{
  "n_layer": 8,
  "d_model": 160,
  "n_head": 5,
  "n_kv_head": 5,
  "head_dim": 32,
  "d_mlp": 640,
  "vocab_size": 512,
  "activation": "relu",
  "norm": "layernorm",
  "norm_place": "pre",
  "norm_eps": 1e-05,
  "positions": "learned",
  "qk_norm": false,
  "attn_scale": 0.177,
  "bias": "all",
  "tie_embeddings": true,
  "parallel_block": false,
  "init": "normal",
  "init_std_qkv": 0.0395,
  "init_std_o": 0.00991,
  "init_std_up": 0.0395,
  "init_std_down": 0.00991,
  "optimizer": "muon_variant",
  "lr": 0.00745,
  "beta1": 0.95,
  "weight_decay": 0.0,
  "lr_head": 0.00771,
  "grad_clip": 0.5,
  "warmup_steps": 200,
  "schedule": "cos",
  "final_lr_fraction": 0.0,
  "batch_tokens": 16384,
  "seq_len": 512,
  "doc_mask": true,
  "train_tokens": 112500000,
  "steps": 6867,
  "dataset": "wikipedia_en"
}
MLP neurons of a small language model. Each row is named by its layer, matrix (up: input weights; down: output weights) and neuron, and shows model dimensions 0-159. Each number is 128 + 24 x the weight over its row's rms, rounded and kept within 0 to 255. Numbers have three digits each.
After each neuron's rows, "fires on" lists the tokens most often at its 100 highest values on Wikipedia text that the model never trained on. A number after a token or word is its count.

L5.up278:108133115146149148111123145090129145132137143140132149125143127116154132109139114093151129123134091150120102099136079132173169114152140128161094093178155125168075111128127137097160148155120119121167157135097091176139123131145121122139112148084119135098139127121119100148139155108159105163096152151157182119168121143113098123110100126133156109145096102120118074092121157057154120077106109164146129111131110126112103185109123122142147106123130099137098150123143138130098108154133160
L5.down278:090114108173080111112136130097157136130126152084149148123111126165129124164119114143122144134164134108189157140106131171138086120143124120089122112090080152147148169161112088163139129164117118122103114174121140119095129143159114145101075125112090153114137102124132142142096119142125121103122110146133123100113111124083159138083124141174119138136168121154129129135158109165158092162114129101120094140100163101122114146141137131103146159107101166136136143135067099128150143154151115
fires on: "y" 28, "ly" 20, "ry" 8, "ack" 7

L5.up385:141084089133122144166129103147153132120120122124094123119148073149121077086136144139070163133123088105161068116104151130151150157137125120141128166103117143079099141112150135132126139138125127137102123099133140090112158128177136134103103097171138137123111141102116129113092147153160151059103122155146123105129152127147126103115150134114105146140128128103152085136120155137175126130123101139147140110126149165124117158107154122125168155080173170125116122121149162112094134144175111
L5.down385:087184167078132128172088146129119127116130089121131101137131144142146129087159123141147167096117106123119108152128138130097120122134111178102116113129099146097105154132150087115144132142121135114159136077135158147121173153179156109145113178127114147126140150142154090092172142125143101091131147120132156164106159124114138123141121129156138095145120137137114135130112134109107154111143106102153083107151104137130138142072134091148094140118148089089098137104169152118165115144146079
fires on: "en" 29, "st" 14, " he" 10, "ian" 6, "ish" 5, "an" 5

L5.up199:061115125126156117146122130155093132141193140119118150151157098127135073110176125126106125102144131150130120162143153140116119113106149146087133110150131134138165156119129088104156149106130162104167108129095122134160135133130140082108108117080105121119147087136146121124144123144130117083163170176162112144157133147094103128137125151143128108155129096122144093129166161094166136091119103160115137145136135125138127181141119095095119128118122131090099138096110129126076126151184143
L5.down199:116136150113099095119124157111141148145151102115156106135134142158129122179118110133123174182095129140104148145115103124163139169139087144137135152097127144200113143103156088114134128119114104138137154163096122126168133183109146133156124157096126151074108111126135089137193158131086124124141126150128094154121074116125088098139118094109134088142106072117114106135172125121142152118113164138098113111132139122149143150134088133121136109087155140108169122107138144124112116133124119
fires on: " St" 41, "ur" 15, " st" 7, "10" 6, "ist" 5, " his" 4

L5.up409:154103118128104128089143139117124124132119121178149099154120143130130135181107118131113164070157124126142115186131107148130124110125118148122113104085129155138109107110088115127112116116173113120110147153119138144164140067198102093126136129131106134113138114146125113111100154159098160106152171102133100138097100105166124086094109124129119135139126171110122134137098167182108106141116151148118150210140159143148101136148112125141104133129115154100116097105101146120093157123117136
L5.down409:169133126121113106106154088127135140143080134118115129102082159192120134127139114132119166139162096140109156132118125116100153081134110097116098150096110126149171094114118082117132134105092094158106109124107161149109143156138107102102161122141143169129113111160099104114122140109139123142113102162147184108128107107142107154107124125112117149131106142100192133111157113089120118167153160142095127101162113132115128147125113188105152142132132158108176157130165138132113120166158106
fires on: "at" 40, "ar" 26, " b" 13, "ut" 7, "al" 4

L5.up334:110117133174152131138130140109141140099110116099136160129141050130150131139127146118137089134103139121131067106128177109149132114123113116166121109161132141119109104086114161130106105091121132120141097170097148097126141155158116106159131138103111163182101114125131137114152170102101115131101203122165136163153174118183139141117140143140159119122097147145132132077150139138112120132091114120157139117113141154134141154119159106127105142079154148147102159084113146139117114123113153
L5.down334:110149125137120154101061084167083120124106154106125098157144140147107147118079128150143133168091081122137171119108101110124154133086110115137136102139116135108124136174132153120103151128115127133134127117114136141172114167151117109106163133124146132133181169099186120154114130152131111133177157119101130099102116166105123114071112094151113128119116092152161111144141131117149104135117123142091140134090143156145110094138122131146126114156143130097176139136107122111178124127166176
fires on: " S" 55, " J" 9, "s" 5, "ch" 5

L5.up92:121118117100109157081096133190110162126181127127138115133135150158112136127123137125103102102118109103109088173127147152104120112135107130118157159178163113121122155133118122087107096127183137161104118107144139156152142121134089129096103103142155134123122120188123149108100130171138116117148112163150158127129119108112147109153125079145129091092156130126142105088097112167129138143073116177118133136169104085167158106137146160145120085112142133122119122115128106153169138111132118
L5.down92:138098125149125153155132145131148153121130122128096146137102118145111115208112131080100129093127144131100099138221143084158181177169094109141137128152112100112162096126121130107126137112113124148136164135123114101152135108098105145147113095119108159137122153121124149113116130116083112165191083126086158119121155110149102158136149128127117094163152114128137151100136144129135122132139133164161129100116081119131136131135131100093124085166119161130120119134091118119149121126128113
fires on: "f" 14, "s" 14, "5" 9, "3" 8, "7" 6

L5.up135:119119112157103124177139094175141119168129147155116105125128124094144127135129103148131130155089085144113148150114084062077117143124142139113143089117166185086132155136166164130131133120173146139126135126084106166137120120109137142090110142107090106185113107112150120116112109141108085114122143149119156112156134115141143152108145140078164125104155133123140127118132120150183131143138118108137146160124148133174142137163120136102130152082092118132123130082117114134146084101115159
L5.down135:073150108106136147149170157115130101145119165066135150161149147127120075100132171106153122160086135131136064161149138132082154122103113128142126080123143152149098158077160147122152132150121099098143121111103139114157157147136142087157133139103160131133133105123163134139155128132132152117106101131123074144155149135134115122169138082131152130137083149100141101114120158122130100101120110125154112191167104142134144139141143112139104102105113111137109121126164121113150157150115119
fires on: " are" 22, "ow" 15, "ch" 9, "od" 7, "om" 5, "em" 5

L5.up546:179188078148124098119124098126116156114123090161133167130135128160117096116084155159148138141169129123131083116130121105101137129090129106136147120103104162110124133110120102128080113095134142142088152146113148147120120175118126161117149171138142132099087131155123118113128098128134163200111123121132110139139126071130158111147152135145112091117095107116118125117119139150141116100191166152107120112091113125122154166148115138154152124133131144123169172122099155128145095127117091
L5.down546:128094159113124156164108129154139131106110133148126096100131122139124106119171160129082156154153118107118151142126116121142080115111143104133149141137115132148115132119180162129175107089132100137151144130116138081173127144121115101156092151120136076119149100103130168135125091140157090115104154122125086129162159121146084134086113156154122143102113137119138115133161123111104127119106128136171125133137137114121161192123072099124178144129150132154118108137186155120112074136097153
fires on: "u" 44, "z" 5, "qu" 5, "m" 5, "ak" 4, "ed" 4

L5.up314:142130126132134104108128146120125117138110129151144140081155097098119091167122133158142093112120166082135161140106140115078138073113119112136123171128146155101089093128108137157102130103134123156138143151156115092133136107135090126102117088146143158131116119123117152132157088125150146174149174138114167135139147147102062114083139158100133092128115118109128108162119096149140128160108140119144145103125098137106162177140133108120095090132156106159165165120107160138097136115076155
L5.down314:115170115121130087138150168046109164163106171148112086122096146136125145117132099120154105128110154098124123111125123127102135138173101118141111135119148119126138102146162100127142069126133149115145118130132125140135119144118132121113192147101108125138131121160128103158100077111112129150106186177115171122113103117137108115130134138169118155111151136131144123122106091087125175133094125120156138113126132115116129135155085130136109128154100125114142148139216111131125112179098135
fires on: "e" 20, "x" 16, "ec" 13, "i" 12

L5.up322:126131120151145153143161136071145143157128134131154100071126127127123131102102145112120120149091170096134135101069132127115146071170144144119103102073124159121152121121111102093120108142154175130120160115103122149119145128142091073147137138141081135089099145148118128174171127149112126120141113198165105107128171136128142118138105144120153111129100106101140114142153119112116095133131128147124110127125143146141119136103125151150129079107092123141183105150112120146140146176163111
L5.down322:195120134124099120116161160164156163141143143165087117101105101181169120131158099140119136102144139111066171164156107114150153132126144089165155116145135095109132161171125116118149135097110123114157115160105107109124151118127155081106101110115131163124111142127099083136120121095123113108118171121115132143145095089142132142080169131118106146099149090155108139135112141152104142170155149096106123143142128127124117121124156162111095101126131119144129145087154148118140114098132097
fires on: "el" 29, "er" 16, " of" 15, "an" 6, "en" 5

L5.up176:097144140137132123113150157140178134117119100138094136107128123139112137140158161163073106108158146101132129133174139112116158140124120127156160106155090153137101149162130103122139097137149148140072120146126112142153115104131142087109089153140103118126142133083121127159094109099153133139122135122132143096144173106128099142142121111088139133135116083126105116138150132078139091078124156119193137127111148168142128164104108122124125092104150164189110108119085143138141115161069143
L5.down176:194115110089140098147140132141143109130110133126125106074146131150118133127126116116130155142138096127051169110114112145163114129134149110117109137087110106128157134129148125081126152125105136146137147141092138143135091096125113135135102128105129185133128157140108113131139133128140114110147085124148140148131120169121136122108169174087122148126140120153143153158113113146128142117152094075126126131087083082147160068143104184137125153146140150107158154135094154101159123104183150
fires on: "k" 35, "t" 14, "all" 10, "ld" 9, "d" 5, "ge" 5

L5.up254:128110124141141125065125114147101103140123129106103147116150114140118103126118100103095167170083095125104085120141086110136131073134130153138138132110097178109136098129094147091130122143153175119126128094160136157129106120158103157141103103148139161161125145149150114122111129153126128166133145149133141155136144083124136117174105142121118145109120151086178105155160122124131098136148137155121146097110156156101181112129166108138139159185109135102133116104139160154123157094086091
L5.down254:128135143119099150122141163121148118095157139160099138126118167153138163105128083123134081130106081111118118157141153132139162138133108100169145076125136112107115184141167115140105141168116130153138076092111103127113091162096123072135132155075102168145138152131113099139132125153153118139144135142141141136146116169106133141101131127135158106119156118081144160084148176095132149080164131137137078126157129097138127122118108109079156112107116100126135119136128149110145143114118163
fires on: "t" 25, "ed" 11, "s" 10, "e" 10, "et" 7, "an" 7